python train.py --n_kv_head=1 --activation="swiglu" --norm="rmsnorm" --qk_norm=false --parallel_block=false --init_std_qkv=0.0341 --lr_mult_down=2.0 --lr_head=0.0159 --grad_clip=2.0 --warmup_steps=200 --seq_len=384
MLP neurons of a small language model. Each row is named by its layer, matrix (gate and up: input weights) and neuron, and shows model dimensions 96-191. Each number is 128 + 32 x the weight over its row's rms, rounded and kept within 0 to 255. Numbers have three digits each. A neuron's up and down rows have the sign that makes its largest values positive.
After each neuron's rows, "fires after" lists the tokens most often just before its 100 highest values on Wikipedia text that the model never trained on. A number after a token or word is its count.

L9.gate163:127146088088132109120190103086139087158128144059119089107135149110057204170125102149100155140136183177088157103080138147118126069105119182133098128186127157097089206155080139078138151130099162164074120125180123101134158165150146166110152098198141105105148141139188151070186201152168136112
L9.up163:097098163125108143097151112080091166138159203120152133130160211159088116077117160153125098148133092133134153131147133137175109150042137138146153134083112162131068156072092144118096079095115123096136136105153190147117128146097072094166176116113105125122154117130057152099155132129142134153
fires after: "." 30, "," 18, "\n" 5, ":" 4

L6.gate217:149167107139120121113125047162111111104108141128110108097133127110058115132123135124132095107145116108105131184121128142137134144146124114149097090162110119125083144123056215124136154109149174108098118201159124110194091125126156140167124107165128125095160089181145162131177206130157166178
L6.up217:145114141171159153116149151114078157080125104160201099062179096137101110165151135169085115105098127180181172130126101090170083155154047056173110070142129114132083137087138170178115082149106120107128073137165107151167091096128126145102174082077161087139131143117082143160079173177163137087
fires after: "." 20, " (" 19, "/" 16, " \"" 9, " in" 6

L2.gate419:147092156111113101105115135094164120114174127074094127078106081035156092137132189121133165143077070117104129147167106208117167124145136115108100137127072172110150180135102105092136157126134141098135136158058102121077160140192071072088134133122145021163162143143098125052121152106179136080
L2.up419:178120165108142234082152121120157153056142121142067062165094085079113135067065117164156167171146135113117182088160128111117106132130103194159134163115136173096090118131052114132130127093138083120158125098071140120186092122134100094120101132155073173087147134107092087154113148166134149174
fires after: "." 34, " due" 14, "\n\n" 13, "=" 5, " (" 5, "en" 4

L4.gate483:096116089120074112189035123124110132095092143110130124079084084166169137129175215105182126202136137161194085160099114189118146106148107144181085092136181126115151139096105095075099146115099076070104094131104135098134139118118188126178098135125163098113157089114113150196056128164083114141
L4.up483:092104145154096096147092192109150149078184108154158061101085056143142110154182135131136142151143154185138111141161148133094119106152069067140146150189097167064139138116150121110115129112131146095110123109112177119139149161120154148145106109122173147130157158105170171111070144166123166109
fires after: " |" 64, "|" 27, "W" 5, "E" 4

L2.gate155:105128112071105118113129120088142144133146158137129108080098130117126186117177137097159142152125145131127120147145095148065095094112106140155160123108120108081117131117048146163141171134105141128034099133101162106162161133135123126090131054174099126183167118158110113065129123184073056109
L2.up155:174088145077185094074109069169152119116188137125132161100079160122058117086212149087118098117114128143088118116151049095134154128138130101123082073106143096110085152123141100145140165091092094077104139110124128085153199123158191149144108115109057113107122136114169099103169161124073132100
fires after: "." 29, "," 25, " to" 7, " the" 5, " and" 4

L9.gate314:160099094111158134157135176133228174111126163165096124160137170144145144137149145115155119123164171141172168153119070140161193207165087100135211162118194135132118166120105135117136125069107142080113121117141152137093149150081182160101137141111134159140127158120164124133182106107111151162
L9.up314:141128108164154150120083102109167146120125142151108187127111109148168147134225161136121093115212086155189152155129146131146151144191145103172182135119151066132071061149065077143097133085095132084103136121121193165120147190163135132091167105085108097117144152113116172136173101115129150141
fires after: "'" 51, "." 21, "s" 5

L10.gate30:141144079154073150148150119098193155104140127170112152150128135132178148093153173096066110139152149121139092065175141151151140109105134081110132064175098141122135118086110104156145133152082145084074132112168084143069083162112157091058176137157129122187125172151149176144106097181073121101
L10.up30:090174097093121118158119064134157142130136095160097154124167138096092136107130091126129103074120186115109160146140158121123203125091120154092140126158139149153112060117177173118117115158039123160132098060097072117124121096083171063130115137174074154153140091146135154122067125137145100092
fires after: " a" 17, " the" 17, " was" 11, " as" 11, " is" 7

L2.gate267:091107116127184111162115192077187100178125117148101098103143099112115099142134100115130155120075198114235132097035155155081159116145064104084138104082046108127167079116158145127071132127114121108149134152138095138158142220082115124179130092105147103175120099126103177130113134147108162116
L2.up267:139162158128142099075138167142164179176091144142086106108087096126122146174107084143108135089179109138187163135149152185133162125134113138101153156131145162145160064140128168150096145113184122095161119216148173103124179138124117146128147138108165135141117087073139097150121159111141189147
fires after: " |" 52, ";" 9

L4.gate313:181095144168130116138146136094151116117085204122097094083128152102115091176113113154113127105121128092142182148128106136121154149160210092142136123162071145104179160162127138181129084158060095102152088167141199161095100126152137192105124104113152125110120173083152118144137125145112112191
L4.up313:155116115145181108078122104140169162135112115107141155116115092101171125108069124097140118154155146143098126107150093165122099069092153102132180111117083140101127156124147173129160121098077061145085136106113155078094141138110164111203159092081111157143158125099106149147133136123137079135
fires after: "." 74, "=" 9, " \"" 7

L10.gate111:103155106091074113179184140156146089075093075100149118112047131128137137087114177128073127106192143154116118159142111142110095146129074129152115150132123201112092120126078100125097089130150105160049180162135132100141122157077091103112111087108094081132128134100103121179124109080051110121
L10.up111:120106135126170145143196100153138077084111101094121095106088108136081165127062114160044155140121129128114135097190094164157121169175131201146144134160125127096145060112111115116116120172133124163076120112148131086125142189112121159133153136065103123127101099121118127116185160141094133075
fires after: "\n\n" 26, "-" 11, "=" 9, " \"" 7, "." 7, " (" 5

L9.gate196:119127110125171130162068132138092151125122147109112094149221135101139108121148071149073085114067077071151079107099181124051137137181096109132100122138178113185087132139118158132084152111097048125166141097075124113161105120144151059103142147153116126035116131131161075079137158151090094105
L9.up196:117146179129113128113065171164099171125149145169113105132147138116135089119138048146092127172143154128081131114146158101115120166144139133096153146140119096152060186125136194084088131116052089138078134162102068116162094152184184103117121157149128131105115151085165143134120085142112104078
fires after: "-" 21, "." 21, "\n\n" 10, " (" 8, " Abdul" 6, " \"" 5

L2.gate260:138156092143117073177147102114089154165157111085122104132120105047083104077120073152152121142155124107100076089105123117084171139131078154136118185149186134104131203108131132129131145175138118099136170161142077154118141165169123124135105128144164111134113156120180111130083088109160155125
L2.up260:178121102148113161132126119145108189170124183112125137145069131111068176126082156143119141148092167166124163098130159176166095135183141153201120153183127117172077137060149115176097144121146172113113100141092115137114168127088121110110126122171094107102131090165144109104080121044144107141
fires after: "=" 45, "\n\n" 33, "\n" 4

L6.gate204:036135082103148109129141089146177091083106156055146136146172101139088170139118116116083131193195120077111146153100082117162101111181108119152138161138141151072128136138166067126140140069087114196172103088118084141125133119171115143080140147093120142162109194084125113132145158120135152101
L6.up204:144161130134106163090090072177151107172034081113121094116065103098063130146143115146125174107168102136118059147136079164157154105144150102140162117113133078140119192142113164115094098124142176106068106159113105117113081120110096139097152116075108163042161107222114099152122149186124110156
fires after: " (" 28, " \"" 17, "-" 11, "(" 8, " imm" 6

L7.gate62:176156133123137083089141113148133144182160163138143092115135107130108093134155144129100152113168123124151179128124139111131129152092157163118129088125111112134091148098091141163165090166149166169097121133062108131140112120089139164176110132104150133079136163147103131106150125155141141172
L7.up62:109169121172106125119094128089117193132130110100127150098151142125109084132087093082143122127166141161162164106131097103090108106173136148107118032182147111078089167128142114078150104141111106093108120144118047189112129113154116124125123105185061099128093150183139096160099144129109131149
fires after: "  " 45, " (" 21, ")" 16, "|" 5, "-" 4

L6.gate9:182183072109114142097155153128105157147079181090064172149200195146138075175161109141149074147169139154144114187126142117153109124165137096099143192150098134123098099179149074143154109137115119158120116114175128151106117073119157155086137153140148174155097145107130136165128138153111122159
L6.up9:071169139135082148136159126133102194152147147136166143138130130129174134141136127099078175176113200090137078104114114131180145115098195097114131135171177128073073083122092136136163151126107140102123110073175126112127139120104153118096118195134171141123200129132197130133050080156153128138
fires after: " the" 22, "|" 9, " their" 9, " Sc" 7, " his" 6, "-" 4

L3.gate248:140088085175159133117117155124069118152104126155103127085132129104099216146177121114145122118137134118151084097149128153160140195153096146075158089146165169116064116111158093081114137140130163099047141138135111104158112170129087119076067171136138165130087125110203110098108133138182108136
L3.up248:130082150165128078135124085103082153164137182099179130116153162087095166046117089153156078127174120084155113133126103105078110092154119116187134038117175127162137163105128111153105128182139104123110109171091106164130125129081120184101092104119160146138133149119145137078085145185112099096
fires after: "," 58

L2.gate383:150171114185106120109128085144080120138119171117057141142143068129173141143129140090107122124176105068154180115159156090098149183166135095121145128171126161118061114153113106094104098112112159110186119144120125128078115117183081129146110152150132132161124087134139114176158136106115111110
L2.up383:134151115125178124200115150129117142133165102158151142147159051148141174107141128083104115128197145103160181133135151139123146134113126158143075075138143226123108137081158151159138123116107091046097149121175175083044106102115112135182165174157123133117107176148131162131147069165120138145
fires after: " the" 24, " her" 11, " his" 7, " The" 4, " a" 4

L6.gate127:182114094116112179132129148127111141166112208165080157105095122105143154174098129180110159145150070114146131166051143132140117072166125115110093177185058089148123078099107109130169126164154162167121061104125120111162122101097130112107121165083153139150078141137149146178161181134159091125
L6.up127:158114108083121105181089117140137048118117120140100162114147136125134229170124156133113084063156116128109154090133106119120147074158182123099139049076108102096158120153072180146101117093105100126060171137072121137101090115137136159051072172149075152103109130107119167148138184134119098137
fires after: "-" 25, " \"" 13, " (" 8, " inter" 7, " a" 7, " k" 5

L3.gate221:113096131192107139116131064064113093122079117116116183125162119111119117144142133131146133210072124058198092149158140144157164216156112099082098124165112150125109099138092085113169066149119102111087076132123106139123095092130132128170108141130123146175095067205107118127124167152147127142
L3.up221:113094118137130088106111130135119082179093167069155137143133167128137040145148100157158077119095153168139097120119144166166171150141129083071150145102125131139089167142137113124081102159124148131113134133106065120130138126080160119143143123154142111131142135096156168143153150119107117117
fires after: " |" 49, ":" 5, " \"" 5, "," 4

L7.gate337:193156123101161116123132145128075129147154070107124128145074076099150128094119085096158211150192095231148147128136131125046122093061188096216102167133170102105114154151122133107137131110106139141097095084102153098104097125138049171070127162160131160183084133136128104127091120112135125107
L7.up337:144130123088162176160129140119076134112147117149122129075175121196127095100149104173135156086153084117076194153105085148136152183142146186112115152071101127142115064158093166123106100118118164165129110133093175157145136119163140185120150102175134170090095136142107117079125166147166188110
fires after: " |" 34, "-" 17, " States" 7, "." 6, " and" 4

L10.gate37:153053184147147175093162151131088125186114136146161138112110135158083145110121122134167101140144078167125121121083175120110107144136064178118141102068138129141180153127122076150058126129146110103078167106164121157128163138097121100074129104172098179115075149127117140109102102138103160151
L10.up37:119153120103174162162115077102073158118108102083106127053153076134099128123135158144181073149120137148098107077090174115124127161153168091151110058110111066127181170088161125183183141165097101161099151132074178072152072164121159114110086172118158141120130128084146144139140174110148152105
fires after: "," 72

L2.gate153:086088097137137111152066164125100151080196089082084133112136164117114126124121092117114166114093106145085129072149175127181125118196159128128147112145146128086185115116075140155139112124116126158129131174102103161140144162151128125162125044108185178146158110114142125134095096124096140118
L2.up153:079151121164142075113155153110126175196153135122095128125087122113120140176198087124163149149133118150151147170118110136139097114110124075156151159109143162152103176093095123095123080162113165175102106152138154146135120113193063082089126108159087143167192113130130119119150082081069071062
fires after: "\n\n" 39, "=" 39, "|" 14, "\n" 6

L4.gate445:089158079121112108165178095160114078130130150131078081108091115122138104087097152101170098119086130045116172159132172159110175160087126185145149174083153142115131178107095117116167207145114153069126161190148123118149158111161117125144173169200101186161064167163122148157142154096127071159
L4.up445:095064133124111168169120089118129099142099113138071085068094119111073130127123166102120110134085087091116159143082110124132163141080122141184130105087105127132074134097116132077194117151177131060117062159161092165143095148146108093094120097160112147152063107138167133100174162115115090125
fires after: "\n\n" 36, "\n" 14, " \"" 14, "=" 7, "," 7, "R" 5

L12.gate83:105106124168118152139110180105116099148125134159098145163111130083158123144103143136153086083090146164191132166103191128105160110134093116122110138133154069076161086143126107158154185155124073163101109097143164141163157110162062104141146087128105161146200143119117137118152195130187126108
L12.up83:100168137154152148152142178159124139116075163154116150112149093131174070131104080108171093112167152136166148118161133113106194063211107123159094210086146120120124068153086127151166082144113071101076091126105050130135211146144182150172100091133130164146157123083123137109079131136153118104
fires after: "|" 51

L7.gate233:115168144144056200138109155150138085084099117089169146155143157123045145174109134143096087126116136112141105131096134149126175129099156107116100176182078087115084129138116136201132172112158135083084139103153102130089146135117129099104171106141155131070120135135109139098120215115124138119
L7.up233:118172089094103079126162090134134189171120086139123100144134088128158114146088191141101092168129116148068156149075076156122171123169143114084133089112140179132081119066108136142178097107112116133144161050148128133138183159151123068107135105116153127076143146145130094157165117119192108208
fires after: "=" 49, "." 16, " 1" 4, "|" 4

L9.gate284:153164121070123112106161141102205176112136156148172104163056136120135098152097137132124114130164118107151133115112085142164137098135116134202111123075114125117057133110121156103161156164140094115101116137066111117098153107106129157152076129117148137109189075125051132143123133144160156174
L9.up284:168089145073084160124168167120170099106150104125168144126153173180129100146134140113118161142161127169188133129107081112171152127100105105148085084161166120087094084122086107167135157104113111138183112090152128125226145109186110189134140122114192121131117156105084086113076131142127118097
fires after: ";" 46, "\n" 29, " opp" 5

L3.gate7:170155128138115201143154110131111147116111126083097104198133137154149180124118098151146111175087148182153116136137135147118165114100137144122145154175167119152176112163157135086096046135126207138134086142037119157104134104067161094131143112120082174089125113097151099132176084200170143164
L3.up7:161141188125110109120108110125142153088116099111186145077143185145077146086132079125135115109106092090165163132130142108064155095113117136164108074117123093184136112164195050117084153066128245140178119133100105128122132150123112107140201150120106133145082072152068068129095077108119104134
fires after: ")" 21, "-" 12, "1" 11, "0" 9, "  " 5, "%" 5

L12.gate458:092135204121097107132113107150084095113146138114134064120117077094036158129143150103072087046126097112117128133124167150164148175127140168163172090079161131069165140143115153039100048146118074150137151149087124145105183153150127141087122128106127132106119130110147123080121137093118113144
L12.up458:140038163130134120171142137151128076111170148126126087094139155089117147114088167115144115139178176110149087145170138166108149167139036135163140096075111124080091166124117132145178107171099137145166107160133113137100144131138124176105111115122159101111094155161098141133139169082178071151
fires after: " was" 31, "," 10, " is" 6, " (" 5, " were" 5, "ission" 4

L12.gate2:125127185129152131103124154126143115121124191119154109082105124132146159116202122151095088162081093150161187146132145160121082142102094100099155152182057090207120133102094154108149152096091089138152156123094068140101147101130113112134171111111075126139136125096144139082157152108083118131
L12.up2:155112125139139092191124125154117148146112149171144120155111109111096159116101148118094156172172122130088107105114137123032108154097118141103188111075127110110108148116120087189099135168130119122067158100070162111151105076102089114120134087099091140111191113159122102083139105160136116153
fires after: "," 78, " (" 4

L2.gate298:098158124165087118146114131059097189132114123116099109151141131072148095158108159103161093103111162126139117112105174096098125099120126130084200144097123145155156132031093169088116120154137104102139113167111168141119191160115139157117117148065144158136123181069116155158170146162097113134
L2.up298:059156202148115152078107113091103201109179091109148113115103134114100049185152081136100063152085125121100116138112111156107106174176085107125138105132116197109169119122161152106085068184167091119131134107098076138166144073163159165104123154129151119166073129097177126198102177164134111134
fires after: " |" 71, "|" 11, "s" 6

L6.gate1:118107092134110117115129088135115111150142102120136129164118142103115123094109145114133099087178147036130102086165180126128127109163103095163141147180105104095161123153064121123154127164123089077140132138139111114131112126171048177167120099099117096140154090139095134100079084109110123119
L6.up1:124160112123150150104091149150116121090131111151149132077164129071161133121105149168127127096082162142067169113116196124167150204149119180178141090099119151076117138091126094155118147186137122090144082165151126089080187114154139162176154148096115175120141110157232127123090160150140121084
fires after: " was" 30, " been" 9, " were" 6, " is" 6, " treat" 5, " be" 4

L6.gate139:106165060145108060166150163154119148104173167157162138185125167144138107096109172161149102124161105078138107122122090116151083098122139185120126117192100139136180166077116147117088131109101153107047076104116117133139112156148183124121153116153149142148126115148120103122153098176118142165
L6.up139:186143141114157102188177112150140091095141127163115103081111111098126115064041078087108085111124112141098093127153129108186139210187150092144115133155121123112167116086147128175141157085139150119149125114142163140090078154168112122152143107121167176104162110080116130062159200085155065162
fires after: "\n" 42, " as" 25, " di" 5

L7.gate351:152045149133086186074079106138124115124136155167131141095085064198085104097168177099072085128079108173116104181129191140067151112103175192175134023146110109054126137119146096082131098102119151132142155155193106123119138136181088150118144135088113106091123058181109102110149126119096102130
L7.up351:158134118123127138178100106121051106120117142093130149164143223088139164102108085087115121120106070068118156074115130103154128123115122134131056159138159155144078194102181080165150138159112114147127114093116123135116150167078164128173191135166149092129126145067142149143087129138106091102
fires after: " M" 14, "Z" 14, " Z" 12, "K" 11, " X" 8, " Sp" 6

L9.gate454:145125069139094150201103145123107146162132127142109055151112086130120113126127123182097143102094126123099082090137144137099152156112148088160121198113111109145083145140101143095158100147081106129129160141132141150089112104228096115082079078159163072132116116130135052086106135110167127090
L9.up454:160072122037183098138187104130085181133134129095108115059131094136154120112173174097134159124136139107137128059145137159096146142091064080178146162177084161097080126139114109110131162127145099112069160052133113107125191156153106133152187105131103142085085135123117155113158126075119152141
fires after: "′" 23, "°" 20, "\n" 10

L10.gate377:143124079137123122149141136157096149088152072150082128097189140172113090122166137127155158075177146132129147114141129093137109146086110118190137127133088031110162184076085132078051158153139156109108195134116166143166113190137107110145130125088153114140125164150090096140098098103085117091
L10.up377:146119120103082131076160068142079137096154114149149137155172084178097132189150083080161136118149118106092119124095096207139126113109141101135169094081159183096121098106125049095106115176187083094147109135063113149106112166077116179147071134080097160074105112167176070131137115134106124187
fires after: "\n\n" 37, " for" 7, "s" 5, " was" 5, " the" 4, " University" 4

L10.gate391:194173127142107090124120060109166115092184111147119123105082107181088101148163158084062127107086128164126102104143161121190109127172118120179160161096181188123133132060137131132122112116177118092095134179140072091116118116140081134177110138095055188106113117116126149110184131060092164170
L10.up391:198133159178142107194120103135136159109118096139106074126067143155087111153163152142122138137159117120129201111158159179129105100178169118154147138032177140099135115051118203110069020115123110082131100177134169138135143163138060107139118168159127172072162124090146139099142157123121126107
fires after: " of" 24, " had" 13, " have" 10, " has" 7, "s" 7, " under" 4

L12.gate372:128132103100134134015129099155109151159115138142133098131139104103137118148090112188112159138138079122128141126126120127121133103125074153111177138087117155154126100124130120114083179092123187103088140167190127121151177107081088110157108125090138083124187067119112157084124113126186114145
L12.up372:081150107158075125135134116105102160179084166166097123133114144147141130170108038085159097140122134182163071154191126176097103140127106123123116097134128100049133116131119131087112165090072085075160155091142125144132099164131194144087121172144124161132098123091143160052142130127165113155
fires after: " |" 46, ")" 5, " (" 4, "–" 4

L2.gate241:114153118134135130138077082052185156124112232060056107113154151160109172166139186165127059105129090118112173170118100158135119106186099150123066159149155116154147138170142153122157097150101148098206131128123133104146098138136128119150129128098124175124161077116138099114131171103128108141
L2.up241:093117139151173151155140114082127181091096137112110115105178129183128127169090170108144122125109056173123203163083068184118113104143106124127128118111167117118102231147141091113172149121100126082121125138179173147157146159140040105155071126130079126168124173121139137101169065138102092140
fires after: "." 68, "\n\n" 7, " \"" 4, "\n" 4

L6.gate367:111120168143114113206187165154063172120085119093183079179137107146088154084108087149186098105183104129119108137137100104172112140144136157151104150194105144160132148109135204150150210114175125087109171101083147122102110106161148206162177142173114099078166101117090182123183154119129191122
L6.up367:142126102096120090160187153118076174120079122155130124167153125110127118082169122090122121138164114184090144142079141124199149145155095135132070068130152093106105173121127208135065158127134103070103086145104082188163156125046122138123106110098073097067175123090156148132107127120062147135
fires after: " as" 29, "-" 7, "/" 7, " under" 5, " (" 5, " di" 5

L3.gate41:150139112084137147164089171136094160140155117169109065136082132172146168120120108108123169097201152128138132123107197095115159134153112158154146178102137148120091117141089162120094114126086156175120154115056120203161143134122075150173129135172173103104148117107123077089132145079155134117
L3.up41:165139150133142158108093119153151116166091104117049138082122130149164143169042206097152106164168141103158147160076148142089126167194164130058089142128130146139064102147106148135108121153106151159081206168097135147132085123132115130076105118148052111104107145123094158118134115105121140136
fires after: "." 58, "–" 36

L10.gate278:065131112153023145161120171155109099091111097201184124127082149113171119120144189173151147124177109068059137137199128184098179157087143120111099119137122123114132140134090094118106136134124146091107182116123095099125111136126128096084126138180109115118145141164086127187096105106099164156
L10.up278:151091119138181079147157113113099070096176135139147144099102183107160062174167124087087170092127096103063097115168169194117178150126141157073148115075125098158163100085086137101148109081052165111103141096179126113082100105139118113106145130184126052119084155153135101170068138144109111077
fires after: "=" 29, " as" 10, " a" 6, " =" 6, "," 5

L7.gate485:103135119159082119105133101133145156075191120135161192087144148140068114120123172145147130147153093091129077170094130124202115166124101191103168044158119142091121151103173155059090128116156117150185112099119048090115161106154197093193124144163113109083156139084128125130116098136192145130
L7.up485:171071117121076111154122150159145151114132116101116143121162148119104077148119100042117160132056151095144075162120125146085164104103106178138121119157192162115148116079123082150105132166076150103145136105169072154123126177105132137096119121134170123199125123109158096156147093135162084090
fires after: " the" 33, " was" 16, " –" 10, " is" 6, "\n" 5

L3.gate406:113156142109112124155170135158205117070137186084115133116102133190125113123133141184141130109143086146080124127137135180118109158114145180080125192109093195088146068113169104159093106159075180068076147184122121106133112095103117184141123141219111154125140164070117115146137126103182079125
L3.up406:121126105123157131036121128103174105116130168103072097128154151170162159187141131128159138129110122125143117096141180130139169100167172139096161140127107192125114076071079120145069105170091206162104177129097104156135075108118095163128166087181143121170133142098126130191122142132158055140
fires after: "." 37, "," 29, " ." 8

L6.gate237:154145158112157117124103106136148129112143176092145163145167138087147198107124131098135196090104121128158148138088125096154123159167114148162137157093079110149221136170151138126089172168212158123149157197117137109149185104119158152179177155118074164095114073137106096156162105156129118106
L6.up237:184158219121113074072103138178123120095099088125058177144129152098091102171148115131157138168110156069168117121111145127117078140122098131119098111154074107148102144119176027097121148134163165093125124115081086148145105087093128126167171090100108140142160097136100088152171078174153129142
fires after: "-" 14, " %" 12, " —" 8, "6" 7, "4" 5, "0" 5

L3.gate17:181145112125178143086173131112078089168134138201135095166106122086127160139146094091190155099190166109086113153110093126108162106117144148119143147111183166138126180130076107163073121159135138144129142138154189135080127132108141101113119138097140158182138114120131234125154133170127153102
L3.up17:165138127173096149091072098099146152085113158171112152154145120111151152099097135156144158094170146151167080109168107183128123174128140179084175138160124139083153166158120144080130100087135120136079127128107108104058146129166095107072183125165114186082109133119119128143151120171120114106
fires after: "." 68

L10.gate462:173133030149124123172128121162107135137101143120167146130144115128139133180162142133121080124166149132127108159123181128115105116068143055158188143146145141124182123110097138139122134122130159131138205067140176122189155122188106094176075069153125115126156127110135037132146099110150134164
L10.up462:117131110087059172221091098118158156172092126111148105146117113166173125112067074183089119102192180148085126085116155083098107109104130079098121141128137149181092078123099130096133110084086103098146118084101127143158154158145088183120128112172077148098133119105136090119209182120134101114
fires after: " the" 16, "\n\n" 15, "\n" 12, " at" 11, " At" 5, "|" 4

L4.gate223:148073144118217131082095143134120087119135170104117101103088129085172163075114069122115124120154149138104128156152157128136136058109140111168143132179093102093117141163137147195133139088161037118151139127137125111128126179094155184147095139139152112144192160109121133096182108113135112078
L4.up223:182121101099069174088114090111146201134140125173138115123112103143094181111193124180154080069113147104141154118140098169099146157150157113161151076147157148103117162092137141143119181139148163137167089093144099091127161168131108072187200066199064108220088142126119136135125136149146097182
fires after: "." 31, "In" 12, "\n\n" 12

L10.gate388:120119133036160149139115137103107149079093146173108115107134144140120095140146139104181142109158163192108126070130182140141225157135112138141079155150119120134113188097113126142079103076163072138133085108137085160119115157091107161081098178074166122108059196129081176121152117085155137172
L10.up388:097207112123051117166142067107220130104108137156135114128078128106090132174114133100121178149155072162104178180161159196192138153156139100080099161137157181126090145176138148103141099115115139114143128139134144084085119130170153127206157134162071147136129187184139164137120147118140148144
fires after: "." 74

L6.gate33:115221066122161175094169151168150121105098109090126153137134117135115205154191072170152113114160097172097143163094075140130109115177136115118135156139126116126151119063109156149145199065103168143122163146071198108171116084096126132191108124139120181057167130099146178144142171048156154150
L6.up33:152099169143149164210177111127137161089116156076174116093140102113138145104108151138137141192120120142118142182110139095143118122153115110124133120148168097152128104187167147126099159147049116118151138147129142164148136093154175128128137122076158159085130141112132148087174172142092082119
fires after: "-" 34, " (" 21, " \"" 9, " Pro" 5, " pre" 4, "Re" 4

L6.gate439:095156090138170143126122107085093110098118131127162141159102111172041146128131088168074081134151141086079072082096143112181165099114104141162157143123169134124069134155137167112167130115157200080090154138178080174116122187137125140128189143124064114179104133170074131090062147114145169153
L6.up439:126136097094158184045128101144121105218181060174084086124112118112143141132139134173138085112115088135162119100146098145123120135188142133181161170141155129091080080115179172112083117086069099108119134100104166138072128145121099135080168181110119132122165152122112128093157138090094127085
fires after: "\n" 21, "-" 13, "\n\n" 12, ":" 9, " so" 6

L9.gate124:136105103118134102135122128067118134099180082075115101148152136104125076086175083128171100077180140124181139140137149112105128159039033147129132105083129130153122153111132139110121072105143057134132128139175150090101117149144138115149096109078063130148132105176194087123177169112091065097
L9.up124:220130143118125089107130105069134131140144132120066085084124100109094147151045106175143083113108112122163154121182093134129096183166183144176151102164146101133143144151106121103158123100123137160148108153078106097061122149108193110187139163122101140094161081125131168079119181192098139128
fires after: "." 39, "\n\n" 13, "\n" 4, " was" 4

L12.gate503:141106180101121152136119132203139114145189157162135068158143116182103083116149135137081133138116179123159131146115146148166108124092116079136116102139125158167151053109087147104125158167104162144077128149114112101212171214146102121093117181108083119123138078168069105126151181081107148141
L12.up503:120181109045161156081152114131153135171114124098106130054124146127155085119169123067087155142150102138145090139146160140189105117124094058112112146121164130124166070127127146185079137087113080091081120095121079160101135139174156134139129175092093142151081166089109164125132108151174129097
fires after: " |" 26, " the" 24, "|" 17

L6.gate207:128148142131188140132115133104058106125118120117099107120121189179118169121152096118120108101195160204111101161176159149133126110067128112164158083155135094138112133167126215156147127083117125107155119107178188189182122168100077069158129138116079162104182134169067076121092147158082126143
L6.up207:153120159090126164092119123098087073185134195072091082110118155183080169114085148093089168141196110157149127094140160127151112130142162179175156126083120054118108122125105162145098140100124142148147191110090090159089155156082098086101109113164098136106141118085119118108051125145121104089
fires after: "," 34, "|" 14, " US" 6, "\n" 6, "\n\n" 4

L6.gate418:157128092102167176137154107119126076172142156126138069115143154118111155083118115182122152081192168167165130176116146129166051071216135176164106181157110138133114124114108196165060146081196168088115119133102099211153169099108082160071136163165115100105160135127147122155181217122151164079
L6.up418:154168129073131137167167099091129109109119114112207130114110071110153147139110140141165126083075052143146177118093113109081161189145094142168093185148101143118167114141131156155088091204103131117177133159146109132184143128085125126169118106138148128089149159073093151102158125039100163066
fires after: "-" 39, " (" 14, " \"" 11

L7.gate448:123075105141141130151144143072168077173173071156121121093127084118077078141131106111178109126120200135202141127118103066116107139111128097171084159150155094083174144115104165129142149081094167118106105145129174060175086103134196142140138090128147144100163096115092099105170127173107163100
L7.up448:145106155143104130093152181055112163143133142144070115091136111193123090091107126169156158162141116106152157161101108064087119103178174109156147117072146140107113090122141089142065119115109068120112153144125132132148158099168093155103099081079120117161151187098133142127132069174148099179
fires after: "." 58, "," 14, "\n\n" 4, " where" 4

L6.gate105:074215082117150109135202147153147108191166158092168086120159102141128145166157098128118109133115115103135100143131098100157181086137112166182151097213156128129177123085154159078108150134106150156096132098095124133166145106128088196119143144151124128131092131131137183126141164123179126084
L6.up105:102136140128176126092153139180170163104162148127161124116097086185091060122097127107107128166117151064061077143197166121162097116126137118160119144101106104132086145053199222084143103125131126128131166170114140113101151110137126142124162095184098123091159095094156154184105157156174134153
fires after: " (" 32, " \"" 16, "/" 11, "-" 5, " " 4

L12.gate246:091096168099164173139086133082133045146079102134150124074104048152118163100189118119085141115157121169091134146110161121101115132130135110112176169108078100156147084112132124129157114110169180116076211162137114102069179117123113091142137158065133123134166111173144041106131165090188073143
L12.up246:152117092161179173142157120141153095124089137124118177105058141121142086089110123080092097150129127091122085141127146096104137107153125093174170124118137151119155140116140098116138165119144092162181121162183130148162103041060169180168125155122091144115140089145169130136149032128089180102
fires after: " (" 20, "-" 14, " \"" 13, "\n\n" 12, "\n" 9, "=" 4